{"num_hidden_layers": 8, "head_dim": 64, "vocab_size": 50257, "hidden_act": "swiglu", "init": "normal", "final_lr_fraction": 0.0}
MLP neurons of a small language model. Each row is named by its layer, matrix (down: output weights) and neuron, and shows model dimensions 170-265. Each number is 128 + 32 x the weight over its row's rms, rounded and kept within 0 to 255. Numbers have three digits each. A neuron's up and down rows have the sign that makes its largest values positive.
A block is one neuron, or neurons of one layer that tend to fire together. After each block is what it responds to, as a language model described it from the Wikipedia text at the highest values.

L4.down182:109172170153092123150125196090108151098129088135081141154160123076168111158146183100120153162103120117132058145120121120103090158134135151088149093158157164105126152210139139122142096086091154112184131063135120172115114147140148110086132124134110175135166070149180146057145065146114140104
Transitive verb endings

L3.down305:126061186112136134163134113167184144118154168168131148116114120148121123173129138172067128100116178038162106103118123136107148209164092098090116081132103112164145136083108134153176099096075117129137094125106168097120096091120106108143123142162146158130196186130158171164123079146081140094
L3.down329:137158180141147121126129133110089123090147134112056109129131152098197112144100155158171130102175159127138119066137086160099118138135129158102155090068196113155143131177191110176103104125107075161152084088149196164093098093130122139093059127119162110157172075150081200089129122121088131102
L3.down441:192072120168074160123097118093171112084141100135165165148148088086118153160136131138129099146153109114172105146156131172113060068116133136146087052126119131169151165115149096130144124148108131085133142097050116138187133120118116145101173112163058122123066118135153085146182150112162123126
L3.down479:122146122149120141137028116120101114121151113113074115125142131141142118153115141118148120152122113145130122160192183136108140145085104115165102147106082123134136153129099149041133136130077108133141169182109148170106162179175118134199116163063148112091124152138087116080104106189087131152
Main verbs after subjects

L4.down187:150143085085171181118160128199169139191093169114152151111105146150176137056145104112119134106115122151123108139105148108193133115146098111108097082151107132079151131167119180087078157117146127125075124174137093101091143127115126071119118102163101118145131106131111112163117113164162154134
Year-range dash

L3.down80:105149111108152096146151197141125161161114112102076057117134129171145098140170178141082153161127125148085117073112101085124150136179115122168098142181152176123099110176096123164101122172167102136126104114146119192143162144113097122135171155145140102146130142097079114157102163107122083151
L3.down182:141121117116122119160076161170073133140157124111148146086153123221135068092101150093192134142105152149101101196098155119124169065171074158122092153145128179132125121093145181191150100056089187156169040113135087122187124180121148161104085117086104112093086127119141097164112154094134112134
L3.down234:105183128167103094117131107148070143137103156157137165127039139185131122187073053145135125162061146104147072139146127150136131150066149100172117104141130200136147095147176113153155113097147075125138109089109139133075110133138111136148135100143126148141046149115141173131081153152122138099
L3.down269:116130130114100159130064140137168141095107138142095143118141058156149061121199112112176153156119139128143122158142144129114178083120101096158111105089144161110145134120091134086118110127045129137128093166166093069143108117072123101093143160123167117110138120146083150141106129153127144146
Table header row start

L5.down18:099145131107127120139090150103136111124158121185176192170142117144140145161156196121150153108145089085134149161094172168129152094155081105113105090080064092141161171124138085179089077097143134064105086105085181084133114096117144090121143141182174154099163078141149081093145095163170035156
L5.down83:095087116111143112102137123129114151073125151105085185114130140137112190123179215155109147143109168091150126129118095096083089145078187164080159145143115087087056158133118147091060160112164106088176171155083176176125104112168095112111106156127126138144141133105120097103131128092144116182
L5.down131:136163117085184169144054076125140155169110151150117134193114128163115125156171095117090123153106105119083101112124107131141153133091115126100079111125125126117105197139123143119114104098057104155150099142089113119132122113089174108159156102077144088151133129135182140099127126144134133087
L5.down157:129126123114132106093136124100158119127134086149151117115177109129142111058120167109109162151101193091143181149110160182182110106134119136106133109100111158140112136172135137114112184127179173119100117181132088125129152138085146136179150141154151129110174184072244055120066124173166150122
L5.down245:110134156139115096092084165161120086147153083138185106111129178086206149115140086151127104065123170142157107069131145144091094161101124144178173126140102129107067092135169128107140065111135134082097128159123222116137094167079160166160123179220119093129095072137117040138137115190128137141
L5.down302:192123121105140147114137125136057163095135124105091141100139108126101213184152219126155139140152114144073133106173167134098084103180112107163132130167124127073111138129094136150060104077095171095102151106130055081135112120128121103122101172022110173078101189140124143139240121094096117144
L5.down307:077147089199148115144189212115115118137135153088174123172166126123101118183147115132117103181160127112107125155119112180096110089147107110084111156109094147188163140086089138066086034119068096194141124160156170074103122153104156101175138075164159139116130149107135135174137070123112129148
L5.down347:128111152129077184185160062149129162133108143178136103113099064125165119166194091181089126142089159136111094181113161131095102144094114170104171141156105084077148121138121131124130121130174107129146132124062200177118102137090107087076139133121079122139147097131135170055089148117112064183
L5.down348:156125130108175143175103168117131133158162126127107150163122118056163157176165172151128105146117145078132017154140078115139127139097094116048156143160147104106155137147147141155162112169124077169118097134086101079112124129170096199145150061115098117169097124159129141062094115139115142109
L5.down355:118128137148135108086103168092082102152093117105181063135124155127138212129099152128151091097079135102142098135085099161159106145160125146125156178102155100144135102056135101165154116129147106096133130134103174155109171118121101140163083142120168124139125128138172107164173137166083205100
L5.down356:179171144117158114138113144089123124152168102133118168159141103086161130133095154102151104097123104136102056130149152178152088127100112119105120122119094141135153189146160063101141113136129122128133130093125150180142140071115134139176123142107116156134182102170143080081201129094121153130
L5.down371:152121099115130216179135101084139114166041151145127147153116098099194147150138135127128127123111136130130100105142115086164144194158113094091118108069171192138172127095111098067135092123168126111129147143181167117087066116130203122175103106136126125116108123106147116092151112150140143148
L5.down401:130144100105112141175116100096109096160152170144106095116115161134169163209108107114086138077128148102106124135101085205066176132085162165147052125099119162144157118141158110155152214155170115136089121136120136133143139108068123113168101117119128120062169099169172152114122139128136098073
L5.down463:136146094154131091165160108080095116131114153129119105179160089111098167163143206120158109107157098178138100114074136099141106135146157124052112227121160065098098185154101138123103141153099091113145111101141149142111109100168138149140064156146123143105186119187129161223118103121106129075
L5.down480:163170186166043137094172111084096152104109098156118080100169147107061061124135154106128160129126088127079170201137126126125137133164088090115140117155094156040200144147150083118145158126134106141213133198144124116128137145085123131182075122119169123107145160110109136136137141060162143206
L5.down497:175131117087127132146117105133121139134091139101120132116196141138160103145138112121173118115175156097138091110119125142155123138156147153148168119127112088165156106075110157082142134139115124134156189125124107119125134125124113030101089169157147100069125081129144123127123106090053063143
Transitive verb endings